Weights of a small GPT-style language model, trained from scratch on English Wikipedia.
Size: 15 layers, MLP 576 GeGLU, vocabulary 4096, 8.88M parameters.
Architecture: RMSNorm before each block, rotary positions, no biases in attention or MLP.
Training: a variant of Muon for these matrices, 430M tokens.
MLP neurons of a small language model. Each row is named by its layer, matrix (gate and up: input weights; down: output weights) and neuron, and shows model dimensions 48-175. Each number is 128 + 32 x the weight over its row's rms, rounded and kept within 0 to 255. Numbers have three digits each. A neuron's up and down rows have the sign that makes its largest values positive.
After each neuron's rows, "fires in" lists the words (lower case) most often at its 100 highest values on Wikipedia text that the model never trained on.

L10.gate156:123163087179077136172118082126046124184102115128118096118128151152145150158105114150160103129172084166103086124108098097102147119137130118143204140159146165140067060111135161119121169135166092092126097153154160150161120143160140117143165126135125144116124117176144148174107143106111066121129124132096061153137054146139116127117138150079064119168146143047149121077168122101177100132056
L10.up156:078154113135106124143114152139118063201163012111116155141129118112102097151140127091089098140134110043100122154143121126082113123130157132125130113093109149101109119082202113114132166143129167119140118125144114155146108157138083095106119139099143150140138132130207108159123119094146139060134158131133107137123163107157089154185094149183125118139106129131155087111085135133195183120171
L10.down156:151163132126071110140093148147090167147173064139150165083170134125136115115134115141152103138119105084159110183106132085184159133166147139088112082107187109153149116138171086142069136165130074138088122152173124096167142079119081150110120147091170066132159110106177120111149100136142182146081098132163074064176111131129143150118119137145043150138075101077157096192147079152173094114073
fires in: "was", "were", "is", "be"

L3.gate34:149154138129129121166132122158148137134154108044078126136151091055118114094150137124122155167136156076126102079138172122096084125216159148122143141129087145087134144072107092122036189169118100101164198177080057128128125183117121160185165155119102173125147151165158154185096153129139107115140131138123156095158181108132109196144110149127109097111116101107182144123121174141130117099102
L3.up34:148092093136123109157113181190117130153122104046094129134185116132085134128182176104148144141161116095150084068156144114144138102120120121113170084126059177110121159103134066139136169114137107206118188143097085127156106144113131124160147170114088207072144111191163132157084144150106095084149104134093161134127171106154109158115160110156122090119120130161146110100105198165109131148092
L3.down34:069105084105142182165126194143117106141146116142058141119164125129161157115113146114154126141126144125129126084130071121141150114095029082145120140115103157168189129166113122098092172124122113127134135166142138132127137209080169145162158119111089136121124080158161087105137152088123065142121130115137169110084156172167181116158094165093138108120111151145143135134101158105138112112092
fires in: "south", "north", "west", "colours"

L3.gate480:178127161093098127148182145152165129142121115177089077170117130117074050091074203149061132099073164126107077080112101139077137102089171151112107073097051185173178135097131208118106178114070118118112091116098089118107141087118146126088090134133114129093159196186086102179092085113117222116156154129120165138110102120109104103106135168119066128148106097156133101145082114131170082141093
L3.up480:144114131174111145149092183125064180114141130129082143148170113144062155121146120100049121189096101158094110179150102088115193174126176073156132129104080143110093119032169169088199122118132069152165183121112163125122123079054138159143120140125094139153149123134111147126136099096113100129147181128167105115117162098101141163109156190111097073182164115140169136141104063165115127084079
L3.down480:161053169105063163085126172097140073112159162063117173084145105173081098139164110144199076122158139118126150131142121137231119098127123081078107095141137123116150150077129160091164204102078116137130146126086163109083149164111150109085120129109139174089182133094114092142105091150120082184090203090150128094083113122126112179101121136110160117197109187140123082150092107127133085088083
fires in: "new", "south", "north"

L3.gate220:111111089180069096180099176157172050102115109148126159123122109122145167168188081064097137147164100144129147142118067085125142149154102137086133140023088143119129164119150090123113149178114127096120210124118077186136131149195095127127152154099137087177170125079105162152159115118180149124138113145065150117151107090146136166163174157081199082107124109132143114106156139118153146100077
L3.up220:099107122106122160072180131169161140156123098156117086135099184108138194181138177150169186104140139108183108084125065118180170115170059119137101163090078145166178142094090101114104163058074179114151114122127166104133117167116106138145120158158085081122147110134114115107177085110176099158133147180110088110143118179168089122088180133117115138126108104047126113135154100122124202145117
L3.down220:146179133140111101096139158120094156120117085104147187127156131120072037127137147081145134153082099107145139149093140108194152138107142063098130098131092109088134142162161124119100141157137121089099098159149119132101173073160122121157120150116142076133100135112125058155110121104079096116074073123130124106173104152086115150161104159140125106174152100076114142125113129145117182080065
fires in: "are", "is", "were"

L4.gate409:102188143144194156116118121089140117093162148183173101146114119118094120079190103167128172155147084120086124071035086100103112192120132137167140116178089142138166129147143131163099108089161087096122164124107190109072077140120109108135085141169145143125125069133156155120153106118124172161147169091164138156175098198117148114120147133197110138174134069130175120128135168189078152083149
L4.up409:108170154135172118109106153135165141125164127191255155158110159109106190150145128160146178120102110126114118115097179169091103149159104130167195136138103121122104076091147211128076124086110104099094175191125147107112132178185129130140164151145152115189071103117102165140097170138088095114130139141114150138141072153083174117156164083142138129144134081087140070143073050149143093079141
L4.down409:097104200127133138150129172160110119102118065133117162182121165112132195130155189119115097101145119125121118161164115117133121145128066119123125113113062164132157100170130126180059176090102119099164189147140148140107147167122165142125134133150110125142074134134101110151134154120145165108139145065071105178152137100083158103140213086198111161097131091165112168108134111157113112112060
fires in: "m", "distance", "time", "copies", "part", "event"

L4.gate279:151144107059090094169102157167097105085104155078175173118167181070137192094094107121121098106100053123111131047076116093077115150168142113093167135104082138183126094075141130105081134124132180149128121174140143126144070123125179099167126156127127141096162123173107161104167137138068132133140154125086096110113097161120058119147204169144153110125127163094138161104152117160180070161078
L4.up279:086179127073126171160100209144145071165078175092125145132170151084100172104106124146155117117103122116166075107136088126127101137122099094128114131160154138160126125125140120067121166116064152117139097165128126139168091117146157129149129182136090092073169139158116170058121139202171077108137124098084121152108130139142150145118144157137198119131125117100135163172103118173152115145055
L4.down279:151167132098118156200128138125031115097166103105124207084117129153123102139063069125113146110089133136184078112095129151128142127156116096104113145149090074154131150147150090166123158129146102150142122138188153122139099126099114137190156166107138156106110170158147168122138136200117117099118136118089157155125091092134084141186155149132219130139129128114101149061089129135170138125078
fires in: "other", "more", "author", "very"

L11.gate276:124148083119094111083173085176081110107125126166178129114140135177156161140092112160187166183166090175147098091108153133088095123144145157113183092146132104137113121089186107088173110107088044129207096100134201159114132140102137072079082094119126145089118098123164144164111112122101137094116120092133158135119182095139196126120151108100115092155062110156147173147130130117169131037113
L11.up276:165121146150114098122121100075098144105094081137222129144087159121171131137145114129126113075116170159130122216138107075138121083160104110079151112130105072103149150116135134143097138092119125086193144130172078106123133110177174134098157072099088071143128123122166154202146168122106091104117145150186172163108159116118148068141121094121105125114121199118147150139108012160106142094137
L11.down276:136106128148095111154141122199175104183171133152116155127208129144105097167183153141128096084138102069185125125130115107138104181101070089103066123131145166119169169134141120138148092112112109203160124113148111166074125095142175159124138164109113167086151131128134113120104194152142142170132139154088219102163160146043074123138112134172113143118087137189144129164142183120113064128065
fires in: "the", "an", "a", "for", "on"

L4.gate246:139112168152108116090112085155154152109117122109117107085130158188152121164147103121152135128126139118100170139147084093149129147132129118067085138163207143147115105111084064065186189166143115080052148104151101139151165186132131081064098117131160150203081151127164150095133122088148122127139093170191117108145126098160095116131191138215132098162143100094142129055156108101106164157085
L4.up246:093081094167148095124112086148165164061133131097144092113141081118109084151176096086094143111114107158076102145078121154141144115127131182111136125087134102138151115113131093093143118166082102110084095122124108092131197165139086060123145086105157105183131115116114160147136125131164090086131082135117129106153102098123052113092195157160178118141084131134168149102134125017178112127104
L4.down246:129153113153086165124100146167090093117188089140124122158123146126105077122222089121144130133094158119153136215145126155164114130120097116071160104128130166144120143179135172126142109074118095213102118147128148100139184148113148121109146154077115045140121131092112071150106118156078129179105140082150176087158101166095119138132183118123192130111102112121112105115156151202175081103087
fires in: "was", "been", "were"

L11.gate556:143122107141062077132152092101081121174063117150136198097121127128179139114117130127110124116131118141103118102128113077053188106080124120118202166128126146159123099115144132153105169093221128175105060183104148143125067106166114109086087082084156185089120126130138107106055166091164115109138152139137126120105082135101116120097123153107101103192153115117136149207148178104150159118119
L11.up556:111140155144115142110108101108063072102097138195161160216111143129128057137091172115164166111216134128162105135168122087070149097096134138113138124150168145105122157117121157117131131118094116130068140158081140130119071191129152109106125112069148129137090142123138140123151143149122152138148095200106127151139183187136122170118134160131172136156165164070128094156167131110171072128139
L11.down556:174086131129164141127164092165138102091093175161091167131133101094146080146096119106111141128073103138150201106108109054146085152149164114142111140147098107151110115097172151142133149119136163153212095137124082114090093114141159135146114124157171161083173181139180144095090116139079100132051068158154100137131189178130154132113141087100167097145181148152141217095165115081122154077126
fires in: "on", "of", "by", "with"

L2.gate337:124204113135145176094131117167109111176197151179158140174139158093120150115104171140077101136100091075080125128102102137140117140100151193157149164148088194133116136132148131152172115180217163143122113110096139095158098140159140121162093155154107097082096128117166123105105060107162161168101097133124110138115191174105116114154142125155140127127212097149109132159133085133131157071146
L2.up337:127116123136089116140070138144115165091171125179130167118143107101117109186106165138171141138170160145177135166095129163066116168140118125117083125159098099089152131111134109175080108157090094125101097136104136023138148111184140165119121116125175160125105110185197153090189121116133068097170090238099111135146186128129125120167178202138188170170154180136125116152188106144130152117130
L2.down337:130154208156075159098117148115103137112109096088145155105100172102123170141160200107104145152157174152104107134120130151065074123142104078066128110091090130129188119139124170086144144120069090156133130139117154061149178153154171136133142106142091108149139108112162105104174160131085074124107138134122159158126163088109095161147083139132097192151145152129077054114167116088126113115141
fires in: "party", "council", "votes", "elections", "senate", "congress"

L2.gate457:136142171166108098157095148084098098114102210096135174092072184156150113165129166095074162144109142102146073099160093123171112130081141106135118162140061064117057127118152093176140170148136101102139078087068147142156067096130136115108139130118153151150160139158139113135050111157133120101139118155183141131153114149116134135102059176111182174106149162108168122158183150133173127112120
L2.up457:076148115168152097169116152175099141094154146116106145131126126100121105166116161081084147130097120136098092115119100105176138160116141095121131102149137105193096198149122127153112150053166119070186136119079093088125084123120123128078156118126156157059124201147130057138110094130135082125191160140143142148121083116121170145139167155133139165163102154099135138124128160142094143144115
L2.down457:080146146170078105138159084166155102107141152135143193108131139127155086166141132135143081069181126139153175081159128066113130161125131080135102138133086148133153159194141131141093085091114144125225130150148172167114147133139212157169166161142136161116223160070153124068133113130099183125168118128134185118172150150121126077142138163203104136207184117149168155165059122106138156120128
fires in: "world", "british", "european", "russian", "canadian", "japanese"

L2.gate126:113164119091113087150126104140134092121104097117176177145105105149130091110168077154122126138193146157083125103165155095123091179150140138157102095149060145137145186147105118126116048148141143173118141144126100107107176107169135146134173159119152077113208142099103130187147101113156157144075130196121057134191173114123076142062151142143097110139139099151109124153160135159085152104131
L2.up126:149120157136160064130139144087102135133054131170082073159137106144098167180131147123116155159207173093118138126135097094130108121122126154133150204174131163178157135169113165108155155118107123132109167099154059109111135090142072123167173116142075165138103182106079089081172202142114154123142107165091153149151138096191076111064125182137159169118147069117073187081154116137147097165055
L2.down126:140144171146172142078070154110120208152112105090114136091118067234107072116171148106136147097156088146089126087190112147117095124140069137200134155100098165151118186165162140109150101078123124115093117127156132105098124111180157095065126146122172103092161086154171147164144172177148170176114116108107138179175157140108093153172110115136174098132193158149140189138177136156144082151173
fires in: "after", "while", "when", "to", "before"

L4.gate46:157083126106135108119089063090132135122135134156137149161187147071157111112139115185106154127168110072138124166069132167137142105106175107101107145073189141124189051105136156104151133167165097178170132115147141144100176110122087126107148128144109153099166146092100138150076128159101096144138076184141136129092157080154147136143188156138142071146130093059065173109170138100145131152121
L4.up46:124099108061159104138114113156129143142103125177211168138091133112122104082155203190141124117165154122081122149091119132147123096134152136093175090137152108113111139081130137113136143112078095150160109161081121135155164116182089174142110127108116116080143144125087114124140127145116144130162148096098127141115153097185132101076080137149112156105165136114144109170198121158133145197103
L4.down46:155135195158147114190154139114107129125064124165109150131179084149124092101113126108131159133171129104151116176033130116096137082111123099121132098095087133095089137121172178104135104136137128099082088127063139157109054149148168120143097162120125112114173145117130116153148076222108199096102108105090168137136156177103088119168141087165154140069124184162115187120142097115169142116128
fires in: "on"

L4.gate80:149126096129095089140176108120127109166110156115129103087154171127154163139151170089181172134157113163100146123139138096120143158122140157095107120151129218163134116126021139103180131116175164136116112138106145150111140092204095160140162173053116076101114105094100096116141054218161180132124097103157149208150175140147104162074131117101111120170120139124115183116159157156113116157141
L4.up80:128093074113093083195159101126124133145118116151168108043151162190125103141098143103095148118179159129089144098147177135117144112149124145173129126124100169134161117126060184113109161101142132161141107127123161119126200107224102086119128156127114121125129122112137150117115096132158135137108151140108095141133142117149043198044152073139201117184091096157094166129137169123115063133116
L4.down80:167180186129175104063117116113144099127157122082216169077109130159116092091133175076162144155131138095120114097188132136107134131145136152131163134106104112146128149178138150082117135121143107125054107147089113125112181116125101190087152152119056098107156163146144125117141130111162211204100102074187173179142164140052090138147123136152108088142095164138165158136179162193184142170103
fires in: "after", "since", "while", "to"

L2.gate574:163157139158131120139174108069071117146149139121200095157146101125119136122149195097083164109177205096097111127159113182160155174144103146126100133066162139121092137028127127160140197134070151147156128118090128117173159166126127084116141160118111160116158097137204075160118069139119147137173111176126088139098135106117211117092197088132106092169139062180136102157188148110132075165182
L2.up574:153156155118154105109124122122034170140170101087143128148097081081145094103157161080182141076152153102086111145106105121116165110148116100106128164091166130180100154120105150138134122123103135119088088147142119183125016135152128148110107096106153157156152168176104121099099137151172133131173148204146105193096177172156160104085197095156136075141072122171148098156148134135137155177134
L2.down574:115132091092135110138090176139117133125048130121121114096169133172109082130137194104194120106086140126126172064081107133074085131146157089081167142189167144131089126072134151078189041138130152189140102172127107108108086085124148152119110180128155103128144158134097133111126119101146145099108074108166131121064159197094069131137175106192171107142122102093059168097058142135136090129120
fires in: "on", "is", "was", "by", "position", "at"

L12.gate55:103077118159096095132056127136135155165076125063137134109158104135113117149196148121122111196144130117133157190101155106096098175136076152120133074102172090152080159139130129116145118136091110118178205111147127143180111146140090124145125121106097090177118151069104066105115103173143167097137160085121144103158117121039094127103162184123169131059059190113109149073085066177138141107134
L12.up55:124128118140109090140104080201127182146060133142124107136211116204156110161135116099149094184144093102202168085207157098101154109135148062096096102129081077164158113115119130111167131136153119121122149110123131153201080112141136123101190148145131118124127130077142066170155136142101137168163142116150109125106094187110104152199181150128111108148127140121189109119162100162129157112093
L12.down55:118118118089100118132122160114129127150099053044128103084183129173137144153149094146159152175222156151119168185136118118150095135150134146105124104096173117093126132132077123155123128108089141186172099150139172067146114139112131147081135166097164099134153142120099117164167148098132099125132122186160131104118156124144135172133141125135161101189147157124153120131164140109213127150135
fires in: "a", "have", "had", "has", "the", "is"

L2.gate212:145116111118142114117131122106160133115123082115092103180152119100200107161166081153142099116160113154171118104088172130118158148103108111059165096151144169143093060191200078110147129139119100103138104131120105173137157156125185145149181140162072158138168155114076185138126132149128180151169079118126106058175055144064164115171149093188126127096104116153166140120138128147138074113151
L2.up212:141091150077139145101122147061101136048128157151170095114147089168120077121161109186122150127124114124151140136172066187118094141079077115135051123135101155181120136112139129075142150164108060175163074165144097137172125167133131158127145154145101147160143128138107108096153129124148147105173114108199117165208174138140115140182174117133113149145077167149086062091065150207182152150114
L2.down212:145087156064099076126097162108079135139131198179091143106138158137168065156168127123141148139102068091223152138115128109110081154204085112113144110073104132167172147067155127111146127152152105131147118164106141115136127144130103088168176156117176171131078108070116065127132116095092177170130137153174168148138173173156125129147140174120107169217098188075066087112140121136107074085159
fires in: "made", "did", "many", "make", "large", "most"

L2.gate197:145218168124139130061104101116172079148098185124087092119116079137145116140127100173149188139093102128130152132162126111151148129118120166153164134120106109102080152096041138134136120114131102046127091117134089121116121128149141096084122161152048133109108119102073137139094098231177158176114111157169106133147177069164104103078131150153121097067107109079138149150152080093120131110168
L2.up197:119115207201113132095136136074176069110083120149069114078128093117135159142145125116103118105147140166156105036138122167151108105161066191113160169164109136124028123098061151126120143145104136125144109173134111100106165116105121049104095114180093190135178137104116126136123093144112118124098146116119112154106167138153135110108116140133149162134150096116124153143137110092165123141103
L2.down197:128140162106136055115095097114113108101138125170142128071074162145166106095081079086110194172103100186142146093196089108086123106137072157140151158080160181117125106142109149159080149169139167084171151170210114130094136104155136121124179138122139160166052159096079045111128130155189119130101117116164131178160117165110176116064148118135165114134127140154146129146157176152108128155113
fires in: "time", "while", "level", "because", "due", "according"

L10.gate69:211131127143183144107077147142133126085157087141169077087188139160114139127121102092153124061074105142128111125083133173070069077102147116097122134160136083154183179103181133146156005081101118137121084149108098157143141174134093114117105099130165162090146167207123164147130074150134155106141130140096108108146098122166096167123127157138141138037163146127129168149127098157115104090094
L10.up69:106114161138085129156104125139146179127097137131125099093185124164142071083117118148172115141138158102157063117178168134124161076150110142106072067111121113142159088086135071108160157164077086166141103130101123138117183090134137154050128109110121166066147127188098121090107070128145125137144115121146152123202078184103107064078105101163108160099145193140132116187125176133158055105149
L10.down69:120181150118097158168109172106148105114119100095124129063193102140139160182091114125175108142069133137160143141167160117148109117161097180111137117109057177152141140146126128133125084120099151060126105075163119178075156113170109075128077133135157128185129119172092163149124113153108153106101080076094182157193170176026140137131075085147117125140147114100190122153096094113121120127196
fires in: "s", "his", "made", "make", "published"

L11.gate383:120143142136122124102113113119114119183122173079090161196134121106140090151127071112114149175094149162137079098088163096126110135105210112080110146124160149171039098110137188159154119155142166089128149166114101090108069139152127093090109119102140163079116113118084179156070112131149148146126119129115125086079124120097152047188127128131074111169127098170199108152120168104069113169147
L11.up383:176163133100133130088154137122081144081080158091108121209165140121160101185081108108094124178108064149114138187128154212129170169094146124095116087160110165146135081100126201118111162119077143114159107115136095197172035086115100187090133081106112096068100142122108115123114137115107138119128157174115162106150133085114127125141089081125098124104162128150120090133172143116098141139123
L11.down383:127087144128105092127110114123105105160169144123185085184166188132071146142128081148115131138110171147077120179139117091125094178094119104138228121175088153119133094123098170092114123121168123123191160140066159112156129146142115104095128126151090105114149107228112153133090111121071043159147128103109158106145151091164143165151148048182150165101131117071150104092088113095141088087117
fires in: "the", "in", "at"

L2.gate256:151139116138145102123077106155158101138102133112137139145122137066087106076098150113090124125144103099166164125063137111121117178170086113137144145097133102151130074086115169102136191146078137176163112162140146079140142171143149090105106124198119135110147126133142177118133119071090134122048140120127130104150126148132103144121199157148165091068132115125129112124154106075142133109045
L2.up256:185146121105133133102132169119223145119108150119120055168109104068137132178147134059137079154109118087204125134138083102106097116124130148091171112160168139081138153073170175168094119187105106107101147112095114163191070136122139151084131092099132115214130175136161139156090082147145122133113098149100139138166112162108133110146143154121137056195109129139134131106131146160162128129161
L2.down256:123126147164063136117196082126131138092102122101138114133102121110147085118187129140102093182157147126158137145154193134142162126077119132114138132136160080127139142151083160154152156162163142173135079185102146205073108157120171134128096112093129115149105164083109164137085164139127112130146113145178123109118115115133150140131141129134141103129151120142095130132113076158080095111180
fires in: "the"

L2.gate303:110154071124124141165123125103108131147114144173114159086101143134172138148149105158076105145118132095117088048128172075104149078084125166134087155103101096141109160134130113150119133188150136115174113035125131110143121140107140150079128145123105090164155187130112168159108100093151074134083080151076134097126123187211111129146106139121150066131114120139131077094112159152134133145117
L2.up303:091158128159155142132149156137070084080108148179175090124138105143135070094096118121065164183117086113103082134110117100175121086104115148181138160088087113176125028115150089073128115129102109102164117144142148149106148066123109144142134106139214101128173155155148105104165122117108175112093094196145118144113078174153152132098155122137084125167144181158089125126148112120144141142113
L2.down303:078097124140062105140105180103108132115108172126180099117062089182105067127101084091184155106071156129176169065127162143133130185133075075131139125091077129122089063141107125142122139125181123116171132175188112122139190177138142089089087082138160077105081121075181050131183132140130131156143112116125200085108100147102168103122136105164110155100111109159166157105092092134089172117138
fires in: "american", "and", "british", "canadian", "german", "hungarian"

L2.gate183:149130164097099135117137127201134122127099157134097134090119139161135204112141132133066148072152101109129046085089160180195113114055121127137105165131157104170103148082137114146087123103096133106145131075089112140164128129118176111136134157091084127130143207111152121199115121153121045149147122134129160066151132123124138086104141072132127095123110123139131119138152184178159097140153
L2.up183:070115158152093148093104130147133126092105135166168154124079196151152137058102111099126122083125147214136101133149072082086160135100127067128110174095153082102129080154146095129100068158106190148169126153157138153091132122140134164176098147111124163127112144094150113141169114139122140081114182149104154159143154126131149133091112162144150122152104147136159150101089182131172164085099
L2.down183:059114086112152095102156075156121125074174120126118178131120132139200109131174178116140145174166127136060186069138114154133131141116191105133104099079047098093128143145112099145109078123123124077136113116132185097169134146121131129160143119146121148148123142154151146110150120075162154103185095137119041164103121160163098119118070153138123118143075118139140131159094119111125078127161
fires in: "american", "french", "japanese", "russian", "canadian", "spanish"

L12.gate279:103150143165129169083127078156120128095185213121131108096134109094111154146198204096106176086092101169062149174099140162146153060097119155112151117149139108132155101099123147057134129144110080134076142118168151095080106148165132165138120099175151086107095178186104116159155066123131128125190085114096110093107138163131176181095177149148149119079105125099092130101128088167183101146128
L12.up279:148093199105107130128147183172128149122116162137138120141085128097091182109101198093125168132107153084120162139174159108082125141174144165168122162129120094109123160128146094169099110063118106126181102150164161144087082087157150189116131166123132134076113169124100141179123106164123160110097144098170108087174178130132129174138157145115165117187112135139123148116113116236107116112122
L12.down279:168155170109112137136065180118088148146146075105172121182105136093156107078121119138147131137139071114115141141154087096114156084056144151086092183087183091114136108128153175069107149148125086060119063183147138139109083072121124096094167072173142128106105139107113156093128067155141117121090111196117143088082124142169111096202125105154154128153137145178146119090123069112136174094091
fires in: "he", "also", "has", "biography"

L10.gate394:144146097046135197032138133146149139053162134138120134132197118061143106106098118128122155145128099150101201108141065166091160122111162070125157142124118130114191093119127062127110112116159103157067170175121120135103151147079107104165144100142155144155121141146142140120141141144150123116150159152099124140092177155130101060134156093118198135128152182119156103186178158192164070132126
L10.up394:148104172142097109112125073157094121148148121090084108020121135107124133148102077157149154068169129148124174069077135102138145107126094101101115185114086112195086048156131138097090133081101212158092169179084139119161084190138129103135154207123084093138120130104100124129182143098108115111181155110136149115175129144108107125177175182103159134180179124088121113130176144136146116132138
L10.down394:039127142139076131162105141156041139085127175088087125137087130158167122151108154093143156140169146130137049129074107150116110127117103082139065138194157109070187094122111178146182136115138126143111109122180162125077105045118132124094201127164112172126110146146137130161078114085161150143139204103205134094115099107122157158141111123112157079146184084111135117059175096093124127109152
fires in: "more", "not", "most", "very", "remained"

L10.gate451:174123133115117056109085151093128129095167150157068143110082105145083137140133197160148163158144126122151156154127115095127058091089135088165180138187074131124155132040090176080139111090116112131168120131125117177168152125161121083175153172103145141140154135185103115142129144111051099115152123115127101117196150073114125156111140165140063124066095125085103146154112096131101118117146
L10.up451:148053108122124117099097170116122136125150109142114136049162125117061147086100125158187166140180144193129139119086199118108097189136113111082141151139138164144129154070097106108155104137128128106166139113135098149117101096182138153192164096113101173038151170131118111078117156124185135173087091121136130098165191063199152139160116114111164154098140121101108158172141124129103103128133
L10.down451:133074143087125121112132156135105136129133092127136189137097105067094140064120108142089114146212176098120097105164152109132125111130137113127042179131108172047146176149123101162130132116173129174115050141136164109151054114152128153148162152128117140104137098111150113122147166156068128140130122115133169152107150096131109162085138156106178131113104105129105182097095144115145130116074
fires in: "the", "that", "following"

L2.gate22:023114155113084088140117142115143132159181064183091141063095081140069094161117146180147115112112142146133090075127112110141135200148187108107152164084114142166073132007128076104109178118110127146137147127129085120153117146091162151127116150128198122176174120126094074132151090097106112086110069100152096091138095107144170143125122091103137134134144173138085175134104127080206218127121
L2.up22:137112152094128181165138097104157129131135092104116100070116066146148117164104129128055163164121160155086189147118077096094157142138133122086130126099089133112170147118151098083112151159138135153128118113131091138145092176103152110102131162076091056133137103127081125088112111065129133125089053138086086071134136063144143135143169094130107141089118169103113127122133089076135186172094
L2.down22:096167170131093143170084151118152136135146114117164138147121125170092161135147092091157091106079124149148136165146111092128174144098160077088106123076125144138092076136166159091131121171082136153141129174110113138137134085135104165068083146091130106154129131122098093126144130108102112115094107082116103095222093132094142210149151132107093119203116177108113130118160112144196114076096
fires in: "were"

L8.gate170:157106116101144091110132189154164129055084078146119124115153168083108147164127128136091152143167182104083095148115149184125086174142060110151179152115074054126082114121156155136099148121108154152131091098148125149138087082108147142155151150132101162145125178120112088123122107181165106091083131160124132143190160122150033124160101159082133123159117143089133140103145074043068079148101
L8.up170:133082111146124121112132110077131071119135164136138145097148146171112115107096084186142149185160137142109131159125132123105120164083115148180130162077081143065073124135137152140102192100142107076109127161139120100149130160132115120150093078182132144066160188118180103123104151097130139098179151123123157112137130147089146211070139105130114021099052113098133132153127102118104143179135
L8.down170:122161108078122137106148095177149066107130163142127125133149108163086145136117110141160140109168188161127120150129212083156106155157081122176118148125115110157190111082117084100118138127110188165114138120098139135128123126110157132166103187139147106117118129162080124104110188157124117144102112172143142098057105124141112123143167143085118085127157109108082127068132091112138134168131
fires in: "this", "that", "subject", "same", "following"

L2.gate217:142124092050155121107084172098149145153143185108166032125130140097130133100144148090094138196125115164171099101136126137149147093092072167147099155115102132096169135089052119147125139150047132144141201170137108086112101100117109180193156158147099144126101133116166101165127095107102164105179116127137112156107192127118142158092186172145139083038134105151159139208120120102142115138165
L2.up217:179106099127106120129150096119139132122111124122191147121166138134140146115198158139132130175118071132150106127087064158147187109161084150121112112153139175110119117079126144061104110129153165187133193173069123086146174143079146148166102124121068128137121139084158124203072147123131125135118139126174157133185173077154124177119143149084184054145077135037146192161132128143126112108132
L2.down217:166128091144096143078120177123207153093143099111165150115098178124091137114216150183111139142102151127169069066110149158133233143132153181172152117103065140153082167148115160132078145126158111122083183144107140114078149134130179118122132130143096052114141156146132148131152117123148122171085130148150189093121188162154175117127148116162110109178154147120145186128154107118141185162083
fires in: "part", "north", "west", "side", "member", "outside"

L3.gate98:101078124135074134105113114113093184134127141082161151173105139116105135224098124157165158139155106196088150140113148117121093187144175154135145131115135115087126116166063113119182127095111193211094070177159111212175104087119134111160138159153147169162145132167114155109117097126137077155105143078111106115085131146151103115149184139161151163066122096122137102160144097109098134090097
L3.up98:133099179119136129044117111136135106071124116138182108189121079126142089168097150190171160144175104157138172164137117135151156100133119081136082095146176133081132112137113152112182132114139151104090143171130163145146129131099119082124147149157132137144077125150164020082242114122136137129120140126120157073130165171122166157131162234186157139089154089176080074147118146137101071118121
L3.down98:131121071103172172138126091123111094138146093104118081132118125103088142133115146137197159152136096121129137160101119163074104144102136092153161192053086184101151139132098167165141070147038149108093140120129089166149093086134093124155121098110119116123129146173148096173159137064151094182128198131107077061084043088142128139093143114091077158122150111146210081178148113099156125122157
fires in: "award", "awards", "senate", "result", "congress"

L12.gate98:159133152133113158064125122080138179118089155140143172099127113154199117076161111109150118152159140139189191167102143074117116150088128116114144114101091000150169119182146178146119148140125136183094134171146193166104181156115127122072057134145140135077119115131125061157056162108115129130154076112131141110141147125113146130093108094133114083100116167139144170171135119175178103157120
L12.up98:099053193149135138118199107151148165144175100130164071108145117161142120133152151080120148165145097108150171137128069072182119122128105171137109095119113137108114139088136096137099156144125118118140140110112127116144117105136124178144129152125149106138112123087124211088049090105131155086083079065144126132186167109043205117130108115204071134086085111128198110134111077083140176097152
L12.down98:092102162165070118068152129174141174159169169078158145135116174179086106155139106150081082093050133117085115116118147131168144122110172113063112045152107107170131117166186103141121129149146077110105072123117174123149108175105160079118162148088172108078106158113146066124163126111111098056088116093141155116112128093083085073112141132127164119151137142149144128126132143114170093049155
fires in: "the", "had", "as", "s", "became", "lost"

L4.gate416:104122113163100170117061153122127110190144106134153130133146118114097068114119093120122088138133059086108114139181119097133193072066107093143139116155107102121140075165209082140182057146089156143113105108100107145105130146109114166101103148120153184151160154151134099106149121178103142078092108182132202109104127102125101130140132127135120120077172057180084151120119188156149132107135
L4.up416:150128143087163182098109178100116066161111100164111164091084114148167074157125096122128111062158158106139172116151154118110122076069109188111168113154167163123143129114175132159091145134128112176137118144112071136107069086156155176106144142143171151106167115143117125059143099167180190048142107151139170151136107111115162131140173152150143117097130088146154190174170139150176160151115
L4.down416:187132155148147146132087145188161164124189128111133128179128114215087104096144134126099106134167178171126102089141138105099113104139080156165110138158089136170151141139110125160155156111094175182088050118166125103143166121143142152114119156073073108125151053056161138129145153171115119145141105106114130057100167145114089117177143116102126135112197095177137095078117199118162134119149
fires in: "by", "russell", "before", "however", "renamed", "as"